config.toml
n_layer = 13
d_model = 512
n_head = 6
n_kv_head = 6
head_dim = 64
d_mlp = 1344
vocab_size = 15675
activation = "geglu"
norm = "rmsnorm"
norm_place = "pre"
norm_eps = 1e-05
positions = "rope"
rope_base = 10000.0
rope_fraction = 1.0
qk_norm = false
attn_scale = 0.125
bias = "none"
tie_embeddings = true
parallel_block = false
init = "normal"
init_std_qkv = 0.0218
init_std_o = 0.0
init_std_up = 0.0218
init_std_down = 0.0
optimizer = "adamw"
lr = 0.00105
beta1 = 0.9
beta2 = 0.99
weight_decay = 0.31
lr_head = 0.00925
grad_clip = 0.5
warmup_steps = 335
schedule = "wsd"
decay_fraction = 0.792
decay_shape = "linear"
final_lr_fraction = 0.1
batch_tokens = 131072
seq_len = 2048
doc_mask = true
z_loss = 1e-05
train_tokens = 732500000
steps = 5589
dataset = "wikipedia_en"
MLP neurons of a small language model. Each row is named by its layer, matrix (gate and up: input weights) and neuron, and shows model dimensions 48-143. Each number is 128 + 24 x the weight over its row's rms, rounded and kept within 0 to 255. Numbers have three digits each. A neuron's up and down rows have the sign that makes its largest values positive.
A block is one neuron, or neurons of one layer that tend to fire together. Before each block is what it responds to, as a language model described it from the Wikipedia text at the highest values.

Month names in dates
L6.gate290:132126170156116132093118142144134146127136127156099127145142132148145129173102095130130150132127119134128103111112104132125103083100107144145135115096112145138110190163166102119129135127161063114104132133110172112122087065121155096104158097143154129138144164120120164110136137145184150144
L6.up290:125129171149134145104094133140094192142148105126124137146128128142115181117137121116139146184143126112129182160185114103161098103112169152116147112131128120133110143136126060147145138118145102162165160109182136115113173120123125128094108132109162124105130191089150155080128135089165138086

Coordinated modifier conjunctions
L5.gate63:133132126108147104126150151154096164123133123127144154116160109163169113122151104109132188161094124117178158085125131164132083130074136154149136128107149105078156150135138096153161125120124153128106133087174102128142097124139144141116117087135137137097106146147165121156125144099121106182
L5.up63:100159116160114129109162141131168142123121169138127148118143124079096132095109111121115096118123109115093108166096139105144160154182116159110128091123077110161155151146155145112131142150125096159142142110118134176136120134127133142138156170120107138123152131121101163094107132170070150108
L5.gate91:139153115139159135075122119114139140120126117154154100138138146135122147162128151138109134103116082132145134131143135137115124112100112147124142139114151157140130125137158138170140155141184116149133144118163145145093121124128116087111143144081175112102093155122176091115115133103086113119
L5.up91:087120146142083106133141182153100127141134124069133139106139145148140115104120144100112147177113108132129133116134172104122170141112099121138140152145142120162123123133119126081150110140124145147133161112133098108113136115154124152101141106108115163090179138099147156166129136097117195093
L5.gate118:126147125135118084086164111083120144105124139136199127133139151145104137151174151088128149150123072141161117119083174130135154140143112128134149094105097101120116124124128136112172121141142167101127124150119120166139142120161168103146132107135122106114109128108113151176088142119098114118
L5.up118:115111172149165112112135170134134147140142094119161105162184134119101178114112153153129108138137078103148149107133176111164124146120118174132146110127061114132130117145148137108154141125151103156090128131109149107165131158109106125073146137138104115103147137084116107113142126130144117095
L5.gate761:136169152150141132100129168124148129155130161148143162090123117098101162090137098088112171103115073123124153112135141084149119081126132177116135114119116123102081097167094095153143146165138124166108148104156150130124142144085123174146136162116123076145102151102100134138126152125087158149
L5.up761:115128144100142110084118138140120119140132146137116123095116150146086190142128108133106165101155152108122132129153116110159172125125123104119163155147122118136138153132146096147121125154145125130131132134094124115156140135081132121098157125160109131095160105127145170109117166145103227105
L5.gate791:089097141121164123091138129131066118114081147150128146134124131144108121114130135092091116128148084101141107172127129124131121149140139112117127129130128093171082121170147162132134124127171122168128137099153138108141129143119143107152141128108139140116100155099158118127118118113130159120
L5.up791:108121121144141086079131145138133120186158102088104130100146097137117130162097135160070128084142108107105153121114127131117161111145125137138155099165088124099113130124140097084114146101143144121152162101138097107134141122131123126117137130103105131112151106111157108124143122165134143130
L5.gate952:163115137163154131128120123169122083111108134139094161139151094092158152113128115134141142126130102148168113107146146107146104160121157152094128110111128124091126181133118098148113151172180120126137210123112124102136154133137136108140109145110128147123135130113143118105096167140118120144
L5.up952:088103148148098099116133194107101207135142135134155164130096138176113110143124132141138138150145123118072171117141113114111122093174105137204161141159120182107154152165157166163164118110099115122100129115124124138122110165161116139118132114126140106157118138151144128124153114112111141088
L5.gate1142:119119134123162127116111143142085137128109146089099094126175162163116112159082103152117138130117114131153136103137156109095144087157101169123194124141149143097112138131122094109130059145145156112103118103121123138109122154132128102170141078117145124126152125180152123184149108105166132119
L5.up1142:137093154151154103113180164121148202146156115133156133153153161126102163147172144105129110094146115095167122141130131129117134127139119113121125101108110137132151110136122131117163122124144128141114141160105156153100154143125147132110170111138090106118128128128102105153143141129110077112
L5.gate1254:129093132116140105107148135113163135128085145109118099117134155150122124111154117127109150135180116155116089137128143119100131159108111174128121144150109122142114110162119110159114117155113142143107156081106151126132144149162134134138109074145109150124127123156105137161115142161153108108
L5.up1254:145105161102164159133199169093115139113161152117160152124125165122081130119112091156163128144110121106148138151130159108135143100184115125132150105105080099140125122097134144091171161117161135124106105136091133149149131138100149147114172126123130159120144163134128114141121107118135124136

Table headers and "of"
L5.gate589:096125134138184152122154174136134142145078127129147087117108144135106142138124115134109120071166094167103127125103148117136144094136133119087142140114088181130098104111083098086100117139145076150135101134071150110093152164139135132189168170113120108138123122112142101138159130104124110157
L5.up589:113180091071124167109144131124132184127127097130140133135131153132149124111148096142142135156148184153137136151149100143112145119142129127101136115128153134154182098121143108126146123148119145119115122127114117133159137129150127104119117133133129087152127121132121139093127149128150088156
L5.gate692:134161139154094116079084132131117096158149123151153115140125125125088121139168115109123125108124138140132123135137133080111170102139165133105137124102129106121129143171157131119086174131162115105123145137115148138099191155081126120141127160087150113133122109110166115125113155095146190157
L5.up692:086105133123127140120092160146139148185104094171126096156160105148148145133166143161137166134125098150079137143114137145113116088152138136108146148135121091142113110159107124156142155137161128105137143147162093091136130179127127145133111138151149114138118119105116136138173101107122131099
L5.gate784:111150092163100101096115128163141073183120147133110163150164106132106085104146130151150157129148103121137115083111116145165143137143126109116108141167124137119172143137126131082095130117120150120142137127125106175133083103121118087135148122140143156112137144135122191106130160152102152107
L5.up784:125152114131132146123125122142103127137157161121140159148177150094118151138113121172158145117101091195152109163127143108144139135109154111111108113132105122103126116127115140133126164142148095122141172073125140113108130107115156140147120084152062144114113129194178105127128153133123162124
L5.gate792:106122121144146116103138146179135126115102109123132136093156138136143153160188107166115107087128161126180131129132119142106102106115142182133122144129126161138100165146093111147124149129136092111144141073142157146085157146117147107123106150117148119104146136116139138124159129096110124139
L5.up792:111154130134166141099112116125144110206104165142113108134126168169144125114158116147138153119128119122116097152081149130121166152128103074134098081143144097137120085122155132114126175155179122143126119140137115123096101131140152115149094123128138106111106106146166119085123131125133116121
L5.gate880:105111120138114109103122120144109130132091111116149121142060131109142148162118119092129154128152095129144163175143154112152156067122135145095118119089139169145149144107129071152119146090145108110141102152163133116095119103159089151164141131090150111102091106127130124127147111160114130157
L5.up880:127114112136147152090136134156142121104130121175163113118122108133103145123136112101140123096120143145146172106107075087119104125127128148109154176143130132092090163118094112132088134134110092093118157154086124123089125138091155166144142094130127158127147109081156141147137137129124129109
L5.gate894:148133122111117140124113139139096092160102125144123110094107127075143148139142152092122152118133162102172149157129113141125143121113147118146145147110140099074095141156090149127100171141094125137152146127161159130133152128169133145128111115135146075089149128117148071111108139106103129112
L5.up894:124096151108154120071138121131119123183147109105126099140098138107175122138116096077132110118173099105098093119145143104117146130123142127158123103120171095113118115155147116155118113156145101140123144084130112149103116114128125177145107172136133129141157134180104086160139108106153131130
L5.gate913:087141164122102152164095121149077127130148112136141116091172144153147089144152135151102130094134177103122108112148128139123108118095118118101133097126089167126092162138120131131113149109111123138153153137068142140109140123097169133116129142129143168180151127133134111119163095122131158140
L5.up913:176160158115166178140130131140206124119162197110094138127148132114129122106162049186141124136141112138131137084134132147087135141113091102108132160144087109131131128112157141118075133149153102157140184145083117116158108132156117102149169155135142132122098157093106122075097161127099126182
L5.gate1023:061130112136134137139090109111108104132126107172141088105095098097094110138097134094104138109113172148118157132150118116151116143135142159063119126139130142153147128129099115113128121105131161124126111126128123142080167165051133133107085104137144135109138093128133147143125080146122144100
L5.up1023:120106093106159154125157115141131136146109128116152148181141110121143090123131160131141139174128117138156142177132135148137132099124131153074087141143131115090120115124126125101092123137134106116134069112202128124109090087134131117153075106120123136132085161107133103169104128077164150102

List item separators
L6.gate523:075136143117151101138151093156146133155129121072108134152137134177110145140134137059141130113172139157150154153092133091154116106149156130117120159120130129142094154160098132120122136120120154111126111131091138133095125123132100141093101171175125129118110127115158146133150143132122161158
L6.up523:130087082105144102123121149119091129126114111131131083133066075094113157186165134151116124141141126104106086070165133121097109097123140161179175149142131136138138159103089090160119133122135134148134139137144133128149122098100173130183176102115144144179193161115132117124143136130149129138

Mid-word pieces after prefixes
L5.gate188:141149142166156117089111160132173166104133109094140119108120123123145204143127127103135105122119124155129145131133138076140106118138162158105133085094137147141122116181166128115147133136163113113139135149149150143099166132114105124135107153131120139146127130102156112086137152119204138160
L5.up188:114118121155117137127170136132107100116066117139123100159147131135143132131091119173148084130125072145107121176136182185129129142111127112089129134141103116141117102084119116090163120111122157148136143139135118140122117122085179125103132158140125100155150135144117102138133147099168115159
L5.gate291:120167090139178157127140150110128122107078102138164111139102136133139124157149125096117110100098147120091119151125117112135106136118124114111171117126067163126162122168110089122122134094122138138124152144133158135109118109054138166088125133134126135141157162143134115158132123097164155126
L5.up291:135097143163148157122139134105132126149125104092134166093130134158150112103130078093086133127143127168133137154156167119140108081136118144160118088095116131114149128127137143127138121173161119177148141106124125142120172140120142085114129120148125123127150096112161120150115137120141121155
L5.gate400:127147117094168158109107133152141121146088155172137134097147114139152166114145110110111126134099134109172096132146141093143144151136114120138136117097152112106171138139193120105100091103140113169094111115128139104132115078096146110152139177163117117070115150112165123120082132102138120147
L5.up400:141133128151132130126112161129106145091131103145155147131109129088122122091129133067121074106102079124117108093129146102110081108131171115127153114165079109137110125095101131132127121156135108126120121118131119130108128139109103126088117123114151116149112117111159182164092133099144134164
L5.gate701:135184131173138146119166130127120179182176105116155145091121137100112167149121128109099146150143104114146176156123122132125100161149164139132119110151154185134133124112162125092136140124161166147087107154145111133111105138121114123109118103129146121161090111135112121096123144106100142123
L5.up701:152139162166178114099126133142165152138107097135146152115133137130158102131119081111098120123118104139152099153102135173123122106128092148093116094131096094126126149169146115073148106144123154134130111152155148148109128148102124079169148087130184119135137159139108110149130158112101113148
L5.gate757:109147114121135139103108124109149156143090114129160104114107105114159155136100103120101164095125162108175104119123164098124145131123171166104078099136147114141124135155144101121110160149112136116140105121135170149143109096129143160116139121116121104125096138140109129122125161153131133146
L5.up757:141100142148184139122153108135116175112097131113090128093137147137085118137098128131107142114134116117174108118094128112146149146164115096162131141130108140161112115131133156139123154104131073132131114093142131075142090115117132128131136128152162121159131127135107160131135147097116118141
L5.gate866:111165129128117154132118144141199134133119143129110121124110106114163142141105128098126110099152144107118134097121090124161149110090159161063115081118133130168122116097146127129115137156121147131109103122127152119175137131101130145122112155138113176121127116128118155106150099134156089154
L5.up866:149149120149185137138116107135163133157108139130135144114134131110128139137148114083152143093153144145136114147134112108113159095130144122086104118108135106122140182148146102101080180130147085144118115108164147132104142136108144101135147139133115143110138162142126124136137121138134113163
L5.gate937:115115125137142124108118094110153160141117123142157170149079143110131120158122118091079084112110137135082129145112113132156143125142163144123171126085158088167156130140153109144119132136129123118182150106163169137115144107104199109137125163154112160155131152160136111125114147174132125132
L5.up937:158131156103175136090136122154163166112118105137152132116126147098141181154115145124131138105160121109135150102113165134122120172130154136086132131110175166114158129168136097144144174098129141090120098170161143129126128113140121112118127134136116143147161100090077129115148155110144124127
L5.gate1221:138124198121160125072078071152088150074138143097102095078086134153155131142082139089111114106135138128129087077098086098104111123086109110128154118108108154135097145113133106173124158123147113119078162134145172103118127114106118140147172086148091109111091074136128116164175147145090114149
L5.up1221:104149136137107158100177105133124127162120120135127081149100133190112166128097123085121142114088161118140142102134126122083135086130167156097102108120162130104109152120135157165108148153193133100151105130143118123089122132115126150088131125108173082127153139126137120116123130157102150134

Table header separators
L6.gate478:082131142127116151126148132158138101131103085112138131091110133127134122105046095136101137136184162094141100111070124132128105112075139114116111109116129120105103156144107125162118118114123118102121150105092147156141148126078119118140120151120089135126121149091118130108145127170124119110
L6.up478:097143111088090141077144150098105101142149119155106082136137133130171125183108187126118116122127124099180149082126130144127101132139095116108123129124142143128146139105149103167116132087106140132144094121181121160141148151094114143124153096124138135120144145132163141136126136137120128114

Coordinating connectives in pairs
L9.gate15:139105138103128115099134117138128102168170108119114098141105132092162157143086113128114113065149168128126117141126083119158128139110147109108102116109148129087118143121179119153093131062152093132128150145115152107126142119125113155130103142113093130128134127129122147066116156133157162158
L9.up15:139149123144138104125157159127121086154160158089151150158120159137149160150099119156110148091083144120156108144134135135068131102131106144102120149101160098132155167106159108153136121115134166143124089168137123127132113139116141128145129130111108157098149135105152126147132115109130108131
L9.gate81:139119158138148100075056141160080118153096113123130121123140134121153126159116138135108128100158124138110146129127101104164096109071118123133127107089134124137118132141131133133105098107120139120153117113084147147148126153166123140146131119165122100139103114098137096148165033082126113134
L9.up81:094064115116140072116132124133110128154144100121145111091116092117085126141146117140170118141148117118151134108152105139114136105103124121143125141156149141127123124127135141138150109177080192123096171143156121165184127126119124097131123136124137077128158120081137161136133159126119159125
L9.gate236:106146110129134140136106113098110109153141129146149145151139101089075138162153110168112178141141132190119107143120107161159122120128117117116120144117091126151136121159123120122108110078126158086139168091136135095147138073136123104107166136142105145130128161160110146096099133081166166112
L9.up236:134144151150135147108126125097193092110150143089123132137149131117139141135065101112133127129091118152119123114126143118143109167107134159097073113120127123156155109127109165161143138139121137125153113120174128110156157148117121159116129121104116113135141113148107140132117125170089121070
L9.gate486:131128125149104124109131128154110150119141131129134117169118104082141153155124105138119135089173135129112140124126096144125124122117157106073118115133163122149136142133133135127109078144138157135152100131077144103106166116087145152140112156135094136172134101138122152075141127138131155130
L9.up486:097093136110130118133151161144136074116166114132130155113130151099125150154087120117154123166170084117132135152127114106164183148132134122123141178149145111141165079117128119164095132125178123137142131111120132123151128134130141131150142149097064123116082158133125121120110192151147132161
L9.gate658:141174164133094089051089139119173101104136166168136119127122156113126154177110164149120142151118171167157115132121120112155163143093156171113111172131161142142140093113122116184074086113122144119132134111136127115166161169120117085125102125097115147131111100114130137112140117157132139108
L9.up658:151152100163088090141137174103137126122132122109178098109151075124140139150126101073162093110152100117164105102107119141135163126144129140119138120117138156140145153147148087101146113147083145100171138074119129112131125110107108126100100090165087150150097093166104114136135135141163110136
L9.gate825:096086123130079102076104131151159128166139135160119105149097136127140129107171112122128103106171125135146170102107141111178128123136131158105157113122112107129113111138126100142105089124132144176142116122085137114114120157099133137135095111115104123069125119126082105126151110111143144056
L9.up825:150100130155107104095098119124150106119149124127153110109129135209179111153108129071119104088140091096155139144114117125113105093148150122090104111138104109113081161138111099172124087146118137140115120159103132144070068143130114134139077144127102146151087122160120105091160147107149109137
L9.gate910:120136131145142132108130158176156117154152136112146131182092131106111146155146110128114074152159132159152108109095139102157141167092129104158169101075134140130126109160121099144135129149123111101134121095153128158169163133153153129104150127111092105129153091130179131112143152163144129166
L9.up910:172128153109122107086153139145127127098157124092119117195087128126137153157151121109113079164143086137113079139099102106145115153123139122179131169122180140123133125133124135134108133136122119132109142123159116108181147153152185140101108155109100135132082112159190164152146172158124159150
L9.gate981:136158136114162107146164139114158114126127128164134124158179120109122167117124102168110138099139145160142111128092126142163162112155147120159157103120110111121122125146148164160152192144129162154152124141165136151161184094109109150106155151095081104085124158133136125123122138145137112133
L9.up981:118090109167147139091111116134162131138114074118131141191123137100076146124097144124142136159138139099118110116121132108163154125147121144113102162163123118109146135144144117143148159108109130175140047129183138102148128143140115141100114100128122125127093152120120137123117134108129176134

Table separator rows, word-initial fragments
L9.gate72:129111133141083140100119143128098164142137133103108151093100064132094168140133098129112118127123121160129129133147113154145152176062148152135098114119142166145083126135083124125128134118146123106124116067134181137110115107102109108160107143173101111112170148144124117143114124143140129131
L9.up72:152125107122099155136124126112134135149091143127149090095106136135123101113166152140129182112171117153104113100118136112150114123131090131102134152110127131143127142127118132114120114141127129122147099123118122152157144140113092113167114130094137135112127112091139103111162091156149117107
L9.gate209:148146134113125135111159074132130133098116163160105123124134109123105120106140088116177090093108109123161115135125129119142134108109140155057112085127123105112120100151087144157167109117148112150136152119110170143110165121130084120158109115117119091159151162107134119110105078161160134148
L9.up209:119170137132160127116140100153101122108106137108121117117113066098100139120140160116144076134127130140128144103153130126132137144138121163060134109153133137131081131106177147137121165162077102120153119105197118132139151118121108122091113157089173144124115106138136128114123136167072127114
L9.gate376:139155104089140148112142118136140128123118164107128109171096159114083136126165107124122109115127131137163144144144096117172116117085157116076140117109142121160123084151096141153147163116147156108162171133154167162151128149068140147113138113097133138071107111098151099150095149161093124161
L9.up376:162106133085140127111147096116112097125096136123157136150151168097108142106143073097119123131161095147157140124159060128181133095129139118126106129104136134126141163120103117142124151102117164091116116141131142133118136119102139107116069101115132117100132112080139147143106119133099108115
L9.gate461:143141127164125139149112135160137126127108104108158131152159100046103183099145128131157149119112139126136110108092148168146126071114105098083141067112128164161150129177157113104130115119131165141156111081089143129185149116132149086115119113138116125091115154111120124133124149141150110121
L9.up461:139132132109131158087145133090146142153104155122140122133124197152164107111097131119137103108162151134114157107108151138186175093128135177118097103140138144119199158112105150185137154106166106143155117148163124142117118183139113106164142126100102111139126138101096142084116103124118124108
L9.gate537:115128136101151083116102173151149120137100140123113138110100141119152115160119110159144182163142173102136140120109173136115124128093126087122113070130157136147155101131121124135105140154149123111104154145119164158114147106103118139120129149070148128123148126116118108083127136134173154109
L9.up537:171128127098132118114105109131172159170110145122123141083114168127136135162145103111155150160130111110114157122100173102113116085137119113100083097125172085153165129104109177133110147133170123088110122118142131106122117107148127100103116150106185152142124148116131121114141155144165136106
L9.gate802:101124137145170108103133129140133139142127146113121140140080091138186107164121110105102117087085102118088111106139106112122131149107053143104116092112108097181125107124148131136148140074156125150105100146116152135133106103107100153117148144125112125126122156125098125115138153127144137076
L9.up802:136150136140150101105103143144144107130130132144122122143090158110153117156142099066103144102134130124094114105157137109124152155086095119100147082118070089125114098088114158130117119103144083099124084156119126147167155110115135106061158128141122088142153100112090183108103126124152083139
L9.gate813:136155130150172131164117112133116118137118132140119122135125148133097098128094102118142121146175132115132142088113117154132139134100129132140112085125128109118093115100086106134075133084101098160125102123104142143122171138079117161204132103131129130056107089098123135098128145127151098103
L9.up813:147093148086167114120122098105133185102116106089146156172169124175145131081121095082131147110157115179135130159122141118147129144090128121141104132097173109093117146098112183125131138110084114126126079126143127110126149127151142146166094087142100145070119105161124143121151118152134142142
L9.gate1291:156145093123165137145136105118088133118128161124069106132100131104140113142101118163118155136115137109108177134088146095095113118115126123154114135125157149170136130102136127088134116093133104150144132117172165154114139118121110115145148077130123134110136145126164088162129127108123172150
L9.up1291:102119147102147146108154103094118142134166176085127093130120127148153097104125100114093141107134168104107146142079148132164117135115115118131106106145150145129140106122149152133158150090137117136107118079083187169173158121104113125146096111141086134110140171163148131127093122163167127134